Weights of a small GPT-style language model, trained from scratch on English Wikipedia.
Size: width 512, 4 heads of 128 (2 for keys and values), MLP 1024 SwiGLU, vocabulary 8192, 27.3M parameters.
MLP neurons of a small language model. Each row is named by its layer, matrix (gate and up: input weights) and neuron, and shows model dimensions 192-447. Each number is 500 + 50 x the weight over its row's rms, rounded and kept within 0 to 999. Numbers have three digits each. A neuron's up and down rows have the sign that makes its largest values positive.
After each neuron's rows, "fires after" lists the tokens most often just before its 100 highest values on Wikipedia text that the model never trained on. A number after a token or word is its count.

L4.gate520:509501413548573383537493452473487548533529516528556440491608424490504574513490513451624524479527536485500474491443401597562473465534461453505542489452519512591476430580481453540420531548484474610516470570543493559514470476501522556447479504541548522438485497509476599485469536431536387479490441504472447499505489478537513469436486568591431413529535434539517465533441492532594460569487536570513429488383437562482477509495473458494574528544420581585477521572468490510437486481571495534473540496540422497534501491566483493558551520460443556570452431433569440573473488440509439464533497444389493480480577460480496553512469459561515513380514367500556447426436508430505483463540519467544550570489491529538569495430482480459425580496511486569488341504476490472486547511477592
L4.up520:505418479490443479482544534445399535503527429481489451448526492559597493526536486529514418522479478593497544455548435581440408437459517463416465496478464499563435497510453553506518466592473381574491525552408509472537399512520492482481465467528562411457432450535576471547483559484492478400557475486535536556499510584549538493518462439540437500521536433528437495460494456483446526446535432411476507568528532529561464481496586489538529542545434631556361502519478468530518524514547632519497450450479556503474535436418474451504521488460553509497481501435575436549496463439482431430570482547500507482498534519539461441453470594535492462504439476552562568417487518548457533504480514502496537567579530449540511511472495477446458596581548507471447451440451467487486575456551613
fires after: "." 67, ":" 7, "sh" 5

L4.gate116:575467466548476488516519478475471505531444447439509480467489438488490474557492475511484489403511437594533506509426495502587499469592459530555479606419438473556537476465576489568469461452475520433500492572472529523450478559453456513513578491481512524507593487461403440539458531395440474454480559530446538449462535505489498513465540467538476473453432559417400513584510521544528501432461492473428567481450483502491475471499426431507570474585476521528478578544584589495530587528506542513404533540495454505443523461544519498485484502495413484516524518540454493443430516428428497476539556462555493473536514463499513570435485523509524489527454458462480561561492405535483463458504545494548430488482463545488471383477432595551529609493503518534593493608534439473509527511378519
L4.up116:492496517540607519582486502484599579530391420441418466561475521467364467482526445402467505572388459551463523493476514502488500556559471432503588495477573482521506539490443443474561593434579469454475473561463512475440583574467427489451490485535581450506607540516521459487424483492490492489450498492460487505489495473488440511512573470517477514579524526492488527516401503549521468479483553543492492595528509385528556637518457473502524416514502541415485583430557559543436562431600392452408479464496574513393516469526388548470456579492522474393602470511626514483495539445512593508470478518393491549429546524592447528477466429483426493419553459453508551482526551471523458548406540567407532381462477495467505531479488434505500382448569462314520517479506479527556457410536543
fires after: "0" 14, "6" 12, "5" 12, "G" 7, "8" 7, "9" 7

L4.gate352:451492503592402512529550483534462538567555507527479522578546474472399526507464490486479437553548520420504582443441497502510528514455538529484544499461580556463500531493519466501562436484538534508516497552449517563490565460544465438512575514512552495402440520427548501536525545459567528493484462429467526495554522525525483558542497525471462556441468542583510461573588530455513505502472509508431488397465626537567578441538506457489478526529496477481383484565562535548538478481465520553522549491467644465529454516546440469488496527545571485452469575486516399474516482510523533486590564496587498411480453477614615491529467608508540591490532450529447506519514531441569443459468415470535610477489468483468491459447429434480539499488419436416551455501578436454578510434514462
L4.up352:527503488402521474472553453490441453508483517552539449539394505524438536393546497510576502584507519386476440519561469532561509443494486440452419497497468549493558558520429504533517444536557462449481488293503445542479512534488531472492488503540477448580486490465510601476535463471496471504501526419483545530511555550492562543576507487526500552551501523565449462509575499503484472462555527582462503486527447531496417479568526461517521518498524462535521424489397567507536520565497469470490507524479514443524473489571543379601549492511515523531478526503448482575509563489548461481514541493514509423616520514586529467547436482501575425512552556613482551496580472413507598498461556494510592545500487504434505508483550521543506561358494513510528645505572421508561500505447462
fires after: "the " 45, "a " 5

L4.gate615:444515491489460470463453442507484576469538428510557504467487343464458507526472419484546554491532606504488509419409443507564547568428476520486504471475620576496408457426617404548480547540536535573532468499544420527491509418557440485459557514534506584424494406512451622508535476524588453465483477508471562403517468493534491455497464491523442434499479518536642427483448432510546411512496500658556491444494462542539550532573523488433500433594491557535529493445530492567546572386418431536490562482469547469470441567401436557537482567550469538541487422522537445521475551495492547492575546462511428568517520524675526546532488538461469546496425538526448369467508463544509438551537486582503516542477563541517544437457528448535426544481435512533510552534538412437614445472513468
L4.up615:493513515397468411491585498566469485579560557506438519438512506458523506515530443513511489476478529520463516487504558564541506527482544451606463557511495511515430497543592514460503443543447429521528502496494517529526373510525464417566487493559468462481493540495578513495426514534542513513457465444514525596527525526545486365568580503533582552433472504480570492462568553559564457551461560466464444471623489519422536498500556448516595539467437525605465581573484430517532562504560474510487565514423521530517532568460575497487438544505527615522600556464499505445449626529457530528426469519516442532481488440513521527375542426480550549533411526462458513539546448505567477502588552532460496480481416462506538483528494514452552525388541407519488576521477438571510600519549547
fires after: "." 96

L4.gate226:511498413500515432434540488482576461545557460447416492446496547481552419461503533501464538519525525551538528424564496607493405377455480573571550461502426496471527495484488524478394480444496414459413518529533485463524507497584582452498436506561545449439492440571580457429493571427518500447532480420421458516466516472494545553466569531480474500502444586568482390522474421534525492547540542584496400425565564476455527449535567490551489453554566535449502511577460462621491534511540513568489443486478407558469498538527523409503451494528493521513498487476492577552491510479450506469397412420480434454504503500471556480496473501512605565491524506490513509580484431575484500547511508468434498499468556594457470553491529429656478655521581487458485462402459539430467525524493375
L4.up226:583487484463480555558465552522499598490484531465544485474437546538486485365500450488609574580504460430522521451566535538483458512444515495542490579454415635537482593512465475453486522497549511476524526480470571420557434506509457471472481480449528515414554612497477553458521503468469560594588559492640472475564471556507549496531582460506440533482406565510553446503526412390521533575493497488512492471468417588480560454531597597429554428505495527484494464454540477503535516515396506480457596450502502563511473489501382500520588517518482521521421465597588527549425452592511466482604472551491446460443502510516489443590510511595495505458580438526388569625524492543457464537517431483489535487514512511518526495535570517487466466450685513417573473537536504562551482475439530
fires after: "the " 53, "s " 8, "The " 6, "its " 5

L4.gate346:452613455478547422545542471461501510550448472453499473534450469474425581489543372556458415492471431437503558574465499406500495503486559514447503441460498450436518473504510469427487440537535540490436449512540482555485397512484487479533500546478459502510575481484525477562525488481522457497456488495491520459550442502536491505469535523554502425500464546578435371554557507565495440578438475443512481528510369433511553605585545518413587457477479456495549514541507440494488557397487447401502514530480422451470434559541474523572428466557442516509509473390460590556480436495490471524553509415505542460416477497530522446442469479467477569453435385574523433544554464508535522629466498564468524530500478488440516540459427535459489415474434462475529459595506486544456514525474462
L4.up346:513493522516506455480398648487498522442469486397502408508604448524586498506484497443543453526522608532588435509536446429410527500480504565512538496483438482566573500472556578496483500456393507462476470462566443555504458503528493465486503549350520463520499428537496468462558607470480418466518492581603483391478523475402560494532522532514487462544534468506478608575566566512532442589453488561578507536468501484483575462555485516464415539407481523490478545468568513598515564558455475569383509563616542490479416453536481582480581470374500449406415398482469483556531482601461588486455485526485503486543509545376536490498478533471468537483479489406521500534451491521517409616543363513495442460554446467486515594521487600500472438493552487576584564538395511522459391558498481
fires after: ", " 19, "(" 19, "i " 8, "uki " 4

L4.gate950:467517434404517559537532440525486601421521512466510498525536507547449452526452494523509575523439471510516556531388546444464519520472484463529520574482472520504566507504449522413430563453424506523596573498461485429477478594512538472461515466419437473478532525547497497471536618565551586516521554480498550553472556476477510465504496461482625483606450542512519552528574535465436529503499479607458529477464511584577619640511471563512511508577584503501437438510446517472476521453514521552543531496467530516450554494563498440465535534556548577477610508552454482481476537464448451450561487514544426528429464493491581537547474422549557439527571547437538592527522476437547564466426494424574451428443545618421446448521484527465558390440526572447402559444520530561491564542482518
L4.up950:450438535554423626548483469482547518382478463613505522409508545489492519504410570497574472470476528405479580532462461442477421530519419457477450513468519543486454447414507515500443610586458496411482467416476521419424477502436439393487546504510480507513550491494432589441538511502534501519541465451504440477470461414434431446411514566421502539622431447440548424483511467479478482587502487471433476548480546526573506555381527523509475453533505533607591505512595561540470505492531525429483546428535559537451498471459551491566435527493507501525518605463469515453389460576374524591538481481479482510567486479488465501522457564567497551447558502485529511451588501452508656474516518517513490467554509569574493502469549441507523516491503504460562543624496569490543566508422525
fires after: "F" 31, "f" 9, "B" 8, "C" 7, "A" 7, "c" 7

L4.gate170:566567436555524523539443511497536499518415579427524449480527479495490564518489489553443562503391575497453393451420465546445475499519506539508440453523420463575503362509472536490433493500472468502539526528508497614423377522471530448512522463543460542519507448425509563511562440524596528488476511467575558499467434490454429457382503490543551375411551445496469523464533540487539489499545480539550434554477497526470480501512455443476499479435515519497529445472562536532562460497519579384463526577503399433485570471463509504529416440512545502555471414411496455445498539467462557398444420521422510521577585556496545567482539446514475536403413416460554484516450408521476467540502485516420487500591503562470472522557454483551417408417561458509530519555473475477639589471468517
L4.up170:524505526395506539523544493465472635522529442468444424553508551438447533480648528579499531509565561513473558572589549512417423448496561524418496541487474437503536554518456474583515478482524543502448463506511485490599450469495418421407420516485445437597584449557508518442546462472542422491495437521577574501484578502477522554561575536520497482427479474471461450490469555487528555560497398464564483533603558429514561452420642509497504556401473496515598420553499482521604515522488434504578574488575390516464502529617496485490504438483512489511545455410582518495475585429556514468534436496453529484447492455571525590555519492532482486540446501510512474492530529375438482528523440510526473415499482452479488569488526566506432458498534536457482470504534466449529435463506562
fires after: "201" 34, "202" 11, "199" 8, "0" 7, "196" 5

L4.gate440:522484533505485459478448462547494513479464493523486476486561492452451490585581501615550535365487579484480396401464485516538534483471491556511501518499625507495394400606528517513414518503522418514556477560496451502497385566537545505511480487501357408485471494472429540536474484547561496548564509480384489443493513539565497527439476503436472398549588403501530401562518436553479569634554500513564520483503423471452536522398586473470454494494510506540420522568485509565532536538503504543506516504457573522402418460504467459510452413489397508563535389524515497591526550555503583540414475566447583576529526559481541602558507460526481473470552520501588504452489415552466545483554502555449493517497562470605496522484531517511489489474487424485572476570471532556539498460451546
L4.up440:429511555494512563493474456537515509508505590508465561522499492448502519564564525444588425463581501500478398369474563538526489465498493532472521531535510503510527524452553502441447452536501381616478534593480418519515541497414429481495574519469451473602464488545502583580527503583395498415444551555445490505571545521532422592425428457450453471564574490519521506556524465568472439558513443471475517508472471493587537456480352473471439561519525444443444509424486474464489521454422580521526568477507499474427484513492399460539410458525503576487564464461543502552535485550523501570468521666601537557575513498567528468419541562567498492484588469525528503429504519528426445551476513542414640547538515413461516492557505467541442512473454500426588494495507556522484502529497532
fires after: "." 71, "and " 5

L4.gate628:561557531505515502482528461391533475453486525460515425553480398552525589438426423490509538519497588488454510470461526539448508420489513554549572487473417480565489501560513408544519419427579542482508486523477449544488485494448554483457548571544483526490469382539518491504562616565485589557610437552493584568535513442544492528452478493493478537516412474568584460508542554457444505458480457468456451379523543429487461464433536491384471482516540497486466470430458511520576491523474475534416505538485564521498459557507573410484536466505489520518487532494496537508498618539461579518461522511441409455455537494552564586542506343572597448472439475482407419562620534522457573529477447452538496411525470536446512504445483540540505587474568517462590547512478540531507525512456516
L4.up628:481518563473566497487531559470551397429505468463416466434539430495407521537550531605473550575386521525550453461490569476416512404551421480416426582508449377524464515509479461456442458533544443518584444513493388427538533523531568371574494453411516506538507518546536418514492491454522512523536578504561460495550486500559535388512547566498513428452486525469525557468558461532471510506420505599486496513564486458433442552509485540532591466507544550499491424496535459488546586471517445482438518546555502529525577526524433412677516578447427451508408523467551575421515445632459484443506419447515504570510433620503487500456553473504553479501448521550484500587501528566500504514598520494465458497439585554442524361423438545540482533535509564439438502506482580556399529452419589
fires after: "200" 17, "201" 14, "202" 7, "193" 5, "194" 5, "2" 5

L4.gate591:475538542511462578495534398481484496409544462500531611505574527541396534504537497449504462426496535476508570428601555524524377476568459410372573438479568563565419487502525455527519506599485481519532462500599516520526547461597500602552507437550520586455471537495580530530500548561524443551499534423441511438504448444553575432491488551434534469484477523495571482432539481427472458473430430419492412432510488477501508469527536487475561431532399503641411423526523446551606533441558435546512445413487577505533483527445498504572540518472502447561584513457531435514470436510498455454514539494554446415420488533570506512442426512510478453375519455476512567449545535471522466584501512631423534599443528455437500565508534506479490466404412617476628464512458456537584574455465542
L4.up591:522513530571448552481428463583509487601521522484547533528541524463437607536511464511530596539491493483589505491496508466569490444457509489463575463458500518492432333531493522458484425491471517500444464518558490526490510515497564539402570468570442538484536542415537502479423502471476373493442533497432543487557584467533498409484484568569463477539511419497509520567558436532492431534484431528436463466501473474466451527580497503465475513474434522585509562549520464534448490470466508567511480536432546449528379485494593450562523418559401380458536539494515425500450427455492473516589437573431413535435578500537508520604527444510442493490507442451573410493516524574597517449545546507486493631498607559576525508515559557553470475435488560471544440560425490471550553543487577
fires after: "." 45, "m" 5, "% " 5, "°" 4, "%" 4

L4.gate54:583497451506436493499531482475535379495578537523448524503489455528438562594485469489600540493479517395552545483465498432457439434483468521508507474610514571551501558584474459489522491492576464508499505558479506461528525523477397533497486434500452459528488502487501495594446546519501568447495484442514439537524523495450455573498450518396492497546540464541528389556437430572559535524549469486491529516494466431607471450510470477468547492582586520504473569568429520528464442480496548434560463480510409424472472502512458512435546496511448410452467519521480532468539560531388576565451557419590480412507444457420555491475462500498529540477472446484465436521459493538565403582551476484501524490538496458404502564458585626485607540417505484409559491516454558586529566473416585
L4.up54:476480454563501462511516438531463545603515596555447485472536499477516496507459476491448456437491505429571553505441489507476409540530433529478449407526479514501540585401480558473542583433575429532504541461471471481457499429536530503492421463524509481481461547488483523522456401464603490466531542551449535504412516444552551566463496498507480608500474525514524486559384398621448539457537522500479585438436476482514381519579561518465580454610445476405463581540413515430460459494468488571583554502474535438490464475455457505450532473536509453547523456519435432583553549590490530645445542419591515513452515565553505566502499498398424524465525497554508445493448596528575511557497545466566494514457464540549503432418531513526559515559508423508427499392465573455485531339457458
fires after: "| " 62, "- " 4

L4.gate751:440515509453516375472545483645523557491483515460525434511466536501477482526453554509491467522542491452547442549556533482459508501480503498457583484546452499514491498513476525522562509508412475484493453511498463460487523564474505493508518534551565550585514564606509408552486492461586474520590559533510570475460492583543513488535605466418547485412443508493534569512440490500517444448432517535541580525553491566522479470544472574515528513586579500542488509527537530541487513544505499493526472463466589517545533543528537421545532550512512548499509478451519532445551562480430385533498555475582488409532475530519612458510329439525510493408522492570523574582619505453436403430629491539503551515528499598544522551486520511525561431393548622531562481597537545473431526511532451
L4.up751:508506526422558507547496481574477485502442443536412544449555496534484541429577525513524455462446481526479557434498464497548504433500471459388482543482560500500554498535467420551396605538507487487413463499453489485496462453476414436483437491482540510536595507451469485569507518453495445557577452538453474410516517524597552498553482460568554521550474482418388532500474428551494561462595495457469527479557564571510445498476424400508483455548585616564521469450502545441513483536470509484528506463556445636521469460367558527430503493462547572517451566466502425496550546483541455489537519533495515571463432540421597555413449407547517500451544497469517507388553492502567528469527536538507474471531556468571550443511567471432483538406546478517524468612481421564507558538499448
fires after: "K" 20, "the " 12, "C" 11, "B" 5, "r" 4, "b" 4

L4.gate887:511584467503549388486477478527553496516477542481530463485514468505373506421514473392628463491519522476494548536517500470528498493493490517516518551516501517531512518454498478513497502538427528507493467464527433436444479499444494521452502484513518575475528559400460490533469481406510460529413484476494563493402535421494561561523546565528504491504564425486472434547344508466549490502443645482510421449522477501337505449466548513422456517451427472476526531500471598403511543428509447399394496509509479537555468579533443444504534387458460479538503438512507502512557512496562576536465455435448468512378600570473546601458512467392465587492382513602491426509484423437496494460552510546540550516497520574453530496425541470491543410483549543486481508488560533513516468451447473
L4.up887:552402462586534372490456543532511550550469489628506584441522536579505387472569559387447580574443510499468536476532542577494479545529533435417366461545605440468518430512546578416498492597474451505447503508411587521419551452510476542523415490446467540534491553464501494478517525457558465532457504521505515534472436492527511545574568542471484567486475511511478515544433490470547549412442487573533514489576493522495569490511528426587569606519449490421478474470515472509417466439447483511525449481466503483432429464582547571514605442465540471434467540407510511457551508530533532561495479440527553545412458526495525514512554530474510410457445572541514571447476545590546518393541509506493536455516543491508463452424628432485479538610474450545523523462426532544573562438520504
fires after: "| " 40, " " 24, "; " 10, ": " 4

L4.gate355:513512581559562482508548482529513506414515507476508527531440618581547602427526513487560623521481481453549517405582434546547514505485495555464551507394400515511430469551468462436496539501501520515463499475510413503456421462497594533499487429479515559504528532437550420546470439513449642458591542588480508556525498527486516501524544528559549507487418507485533529507511424393499536476472557472420445543544513518505522563518533429570579496544593558469543474403483615375513462558554468432563488603515534590550480505503503416440587470541618447502549474496634496490490527500582479530546511572338590515459543512486536417604547531507555609483525524468506440514509522540508498527481493502524558514430532513387488446575526469487494531463489497499517547518560588466556517478509407
L4.up355:530520461524440518610464512514488509493551496508461539426498623428477393521482440574556490516489561520425503580473552442418560564497390546466476470438542508527517458438444486503508480531560439490469567450477516414485493492500500525468517546575450560523471507496530542542579520507524580505560452550511530505446494517425602528463506461546486504563521487519483505493592534515525535514493530576522478455513524464391531477546529451480476500544550461521542481494558551429464412469420532475452511506500400570469523519525543460517440514490496510531477542538464477504484493450517541508553519487469461541443571478511597494535478420524399520513523515493420496522405470397454445460635514529543552460503534501443423514530475463530557502522566503356550538613570513404569500491481341
fires after: "the " 20, "N" 10, "H" 7, "The " 6, "S" 6, "B" 5

L4.gate824:502481509475531500573512486507497637505461576419472522516512471476471480410494402477493520536466444384502518521533515391499485504481558490400479481630428524506451488468502501483527493484555598475532525506445504629480500590567515388442518486549460517489467462542486498534484500435483422446604592516499457548499449460468513601439526522443542488543436497610488420541489488493512463502558519504544510485512425508554568458514523520522516558406451577430537410492515504555570540548557479465452584530488577576497487533545545530493538523575473435544490616483544501577485491512580524525447416509464553471439499576505559565522406504476561515488617400505434518480645473549577600589461488507575438470451491485405481490482551564517448537499448522496702559552495481448506496478435525
L4.up824:469521613494481534444539512417464543480525481549443473552422509433386433424467401451491507552514476446406532465554466503538483467406486451483450472562538582501460502530484454454521480505542483446489541455499529447477586567410444377536511417503506454520402597546316540523343424505527577542488568470522469516541526472523468562499504428527469519505511523531460513456551419542473511516594460484460487458587422481562463508413505455515532506481468505457507471555456533431483456470460523543547425511529455519501542569589419514388520594588536473540499522550511544488528450454519612395493563469500535438425465519561511533489409470464542547458494448524496427456652469483439483476489539439474363449520520500513482474444573436502530545571522498432601549502546492537504478437471515
fires after: "the " 42, "9" 12, "4" 9, "5" 8, "8" 5

L4.gate986:554503438446442526460446382504488445444497521519421544470488506539451503449445483432521505501572549474510520420612540498445484491523412462389526493484459511450557552506481527480466394571527483506503557416498515487598395447469508565469478569504499552526510412503474485449525520444506535560539534562433509518489556478404455538542469505417486487606443387580489486525484419459490517497482427512512604500408485505449479523455520486612513491429454439581511470461498483484562454549559493579566531455431527627510522534530548523472525505531444476518503471555586481535532453478435480574533582488470547435470494542430530553470419664559454470411508519472454472484524488431557535545518541494549486461402442505516553530424560495555359510496524544441566537500497483487435550539538445
L4.up986:492490545512516438481500539425449535517428469395514452490454489489485496389528488470467529582536497513505502487426492547405361567461608604536588451427519536444521479475512503448531491492449419446529563518469477525507532539423557485440513486483419462455489448540509521492428509455534526505462503486562529501538540487463483525617461514464484519570563505518479403493492463490570584460431555495564545551545487501599482422475392603515442533487545468523520547505505520554477539583488437448467523590477537499447461513395490427473579500544484502625543463482401608624466469528649566421481516467571551480435522530502525488513471548455436498522575504601594561475552534481474426558541615483441504487446518518491472458515545443410467455530558483543515519471455543489412400511512528
fires after: "the " 67, "The " 8

L4.gate141:541552412501556380546669473562515479512486527481413436500465597516512578479447522549562525577588430403548543513451537470515576497539545435450616459370571502498456582425463491526471467517493477541510474484540561553503590570547484545505479518451521609588536525517380559492506522451477467477493436611419406407414512487404521505557527432467479567605479568568446421552411556630539483485458483537451550445456538418505403474512421534491582550462568500465529552513531546506452435528481416468471447554515507494557502524502491546556490469518474412370490482473516507449501512556442461520548519459465456542574476480509514466548522427491450526506585545524454449484537494449447520465521507494443541512458495595452428518466465529622472475518493514454614485534537552474522397545451532
L4.up141:522578505486518531524583505425447503465562481604388447426493522531525480511552479495471492544564496508455552512482519567411503490473618370421543489415527498426541533436414582502555445524471503507398535499520542481517467478466509588436466510527473503502474466533438471573459533390479484502579404450463441514547488596515470584548454510410470563545456534558530520468513402539475434433442573539505571500449536487468395467464448490511422538554482543452547433571530527510435459436474464424474566499574501485552453395484464486578459471442535420380503464539491545517542455619526391542490471500443448469470426562467433509541500437470515441562502512496535536387582477469496455441496525520514507500424459535455481473524478484576451528570504501561584465397449464375525531507489461
fires after: "the " 23, "G" 14, "Q" 8, "Y" 7, "O" 6

L4.gate453:483513542467518475522547436588435496550471425516537533501475517492440526584480570434504467516480396463511518497427535492565490547545628475517470501502584557420460446535545506423420476516391528560556473529600546525458484549501450507530496526407533506582521425527572529560465528493432450535520486498515510558563531511540473444518498495508485614516506486469617561507440451549490398541485474541497437445531484453429542496561470538474476437529526508495458527615484502540370537420526408490444521517508475460515414504497485499468527492428497397487469534453538425542489438415477466546520551416522461555472428495501476534505551515424454576452440501539516439477555577529665460475525511525499533528531501533476511465406493466493480443503436574492600490559512508452502536468456452
L4.up453:468480543530441503452422590555469404554527469532532508499450463426397381555532526470464524498588391483533539452482555471488468527463440525553561498452565499470482574486470422482554540503368436534438432553497514459521514498451540511488486511607542485442399427505459485553503463485509528522478496584508497495456522372519560518456465525535582568509539427543479466483470455503446539459464572452438479568459526517502454474497471375532548535486481505535461509444461538382459637493491490429576505427466517608452495424536442503528508490466576479458392566510401525528574520436559489557401607408533536548538513505547444443466497550522455425463508505577587623592547533412528467453545484467487618491467457465528476605415569537486589465480505519454436515477550550501434495463475519
fires after: "| " 69, "Most " 5

L4.gate602:472508411409466500491503545537489548502468451559509544491524481429585609507560520501553474547518548583511503376468597537555495488484577588502477566420533501436509465538523411470537530562567461523471495482509480512520561554436475512336595528500479454436529452513499484582450511364486461518489493484479448369545614515473486449451464439527577444611468482479609418515498504575442475471519522508579530428458471533513488518522447562401480416538561524538501522538530532551443487447470532554535558518410510513438457533488502443507579427557547558518537484407469460658491488520458499543452545569452539475435507568609490522586468525392539465513519581488500459418543500462510484533503534506518546592467560489469459472557513470468460512414551616621609505481506441540503516498415496
L4.up602:508489473463586451520540580484400456603487498505480531483507497486529486502552554456478505554407507478449458548465470491443429510550506550445434597638499548482544494466554516456494520519432467459524555471529474519518491467463435424478578473484525571377428441472499516497554502426600429449507434396580543487488495555452436562503561459505528508484499575510419471502567498511527613505486511501471476428514492538476463337540493471450399422450512464524468580593533470533527459587454515512487627516455459467492555612471628512494410503500503616506520595499434428525498558514457417417522527532557545318483497503533521410488465574401537510496588510515546466540525506402585528528497547476471552497441543587510504536547433451514437439487490415554478491441483488450516555590459445
fires after: "," 50, "." 27

L4.gate313:470537547420490463622528588500528540466463543440519469536561486498568560506526476498538536529561502436616424429418504488450517541498515553469435410515481502463512464481532537394510482540511458457561562489490469531479566489573519489509532493441498505453499454473481548518560480524543516413425533565462512531473488520521472562447461569524534467566537434510529435455506468482494451459556451488535535513584513438513548610533482523508552552381441446534451480365476483637555406526473556545513519506494586467503506510472458522565498450528481435544548553483423475547446389478505500555515560532489585461414595555456474422539539556466503590528499476552435474487481506483496483487417456524516513455479577515505468469534498393483561494538481475470501444479483538511490461507560465
L4.up313:547582513504542459458448520574455445560427459547639562487582529504578500426500483475545512505526416458519421586501431453492470559490455485511512554448504492620482457510411484601538502444435484561492462483580561550490456501485478539479444480477478499497470457544540468441462488484435477388520471465475491512589492500400559565417546484492465489509439590468459495535477469471544544587476470549483491503472456553487512468598449562507509471472462579476474528460637644482568475572459510536482473549557531468443410447514475548491555473523468484448429448435531427576469501526575513450499470566476484510581491514469548516464533464489503603456643530527394546500528525536500440485510562616610537542473424603462496391518541542479428480518511461540570549511567575557545478523438476
fires after: "| " 38, "n" 8, "ah" 4, ", " 4

L4.gate178:534561508474493489578521462501441451535442522469480431542542475517475516520525508435570545514517601530499567396554561495559560499539502615508478586494577470555440467463490443423565494453434514542566355531533546574556511573520474460568515448376503587541504495528552526529513498572484492539563436498491582484521454504458520495460464560612514504588530496503557443441546499489499491537558536512477456433577380426527495521564482498497491446471480505497470519459474550465409483520589486556526519493474468359605556491449449580430477534632459527504517475477404475587492511575486510544587490481493519527490490451548448466578553467483539478459531481505499463396527453468492474504438438553536441518512474589424434485503543510468460563603507547490469539556540490488538566459472468
L4.up178:543514510465405464435454462549509451580501527568480514520444519496578580469507533441561545412536427430468592657535428467573596406456500559510543512518482523540574448517463533505440447423467507454423510472488452550488526519411463531486517532461428570475505408476474472497505487587459530470420544511541524478477524551518425573488464524582561513639479484452422511501498567509492560496514384466513440489602466585489480482460425515394528543439509534471571491445532494476524452525397421419434556535428514518460526523499614539403610454567466555480543567479503538471557444492465582492472506470483528472406523459424512582406481528505455470504455516524503485497543491551498502461557506492537548414506474419469454451520462496523543456440455463470598526526521431511421486575494526
fires after: "| " 70, "\n" 10, "/" 4

L4.gate782:484565441464477513451498483411491578496494457409542428510560548423394476426493477388443609537417507476498545481479461349439506427507456572569538450509529415458572456432538522546436479477516532488423489529530540449474496508514443450556496550557445496605516585544424527588466519452573503569540530502519481534395507518473506484523532553511516532425536512480360518462489544586495495497458508501519624536457470460490428502508504507549464539531439500473481525537552486441482457479520400439433510472619447490556512501522421570504580546334525501631527483523572576426597562507440453537588431437531464565494471498548534478506500593561486449527505543457480502434568483526485477481556552510567433451492617506551455475497489574458472518470498582410451574527475550549404488475531509
L4.up782:505509448548553551483445517486477467476487480543490483549511417490430566473476435512478455525537409597545489493493514478538442567516492446546489540553572448545559593496480468589491468494483577492490548502454467430583486517575503467519484429571502642511595555522476431509526483480504551394494473563536493524391500491490531517412538387475472398487486496456511527491491573526480488511499472466425475500485545530417505545495504476532432495496567477476530488495511530506551482482532623495477455512521551546554407481579481485458474531482471470427487469556561521494454480599479483495485450514446626495416530495431536569491549480465549530535487459492443443608566444577485518556471465516565433375544467468450594516518445503400520455527472484495449601537540500450475583471485544
fires after: "f" 24, "0" 19, "F" 11, "re" 9, "pr" 5, "vo" 4

L4.gate836:519410458474450507533448516497512472484494461379514539505456519479451587631524469454469510441474470455490481572433464445477450512498573546424485518511448517455558524495526423467492505623501469516444505538547424554447491507543500501550431442533605502469446494507406491514461497593438375481470511431530496596520521560474495474555429548433562502464584513514499490501482553546500461498491460519526471515486404468547467450540503430587510516430595552508476476615573494444503609421554495452525463606575475439495497462507426516557564469516309503550626478498519567582478569492409534524482522548524543501502570534571538454502459572534520516496488378492514513533481443492470400500515457552411596487481534484475394443532486562507540414474531497479526404485471493565502572384457414
L4.up836:493529458451516502612481460510427517466536524456523545450553557502539474487479571523473535524579460481524533509510487543526586518528516590452571491495667408558454497559560513507470507529504435570482480482432521463591499484514435481494495399600493523521456441441537504560413542577471516447499502484460600549424343428500560462485488631485479503476446441528446408506438453484597460496507500513594542525597553456565451447429521491478589553605490480552452511457579541531430461517572562481470588537540518471618506547449531517448614598505455446553558496520530533510518475492414479508507549441571555506429427415543379489448344487519543483473502439486532464444574533552563440360474555555370559463493486467576437519527488494486502521508473515508522441544425457538569523545501513
fires after: ") " 24, "was " 20, "is " 9, ", " 6, "be " 6

L4.gate44:471539525437472464507565463513499466539521492462532567420538478503534546528603512490571567586509484485514542508534480450459543445441593467494508536386594484507459459524493536525500492451492494461491487494540423552600505417374495506460534415471433496415514469529511504432439537467517506527513505519505528467445549599535470482463532433467420527502465546399637511500494458437613510551497432464455481458500549464531508511530439507516590586541523477635495480545437501559446573508447505486472611451444441613510552509340449538512575514510472592562528433539536458522478501449486499567547502523525488352500433502526481519561479504456439606529521589483468412488492507681516475565606540494515529534472416489430509458512533416437462540498456477547584525486583528521501482463478551
L4.up44:504443527484421514530459532461525494602561457505523616526538524469471550573483489529615458529548512527549505481434467606558509545529471490502491487505532542593469514466626321507491570468488544488438538532423437494562412494524543532492564530582462499502577467498534515574418553616468475457540429487478553469564536426456321445504510472486500497558514481512536438549601519478521503544452520499513431498587529400485480500561521493489495507525574559664521546503518482461434463459392513504485524639382453450562574551451477513488519447523491573541525580528532439503433558506520517557413487538503488538450505494479504566477477481483367558539491524520453418512445461480545485554517544582506509497594514440471428556522495421474512553478466456446519503504464565438517565510408495
fires after: "." 94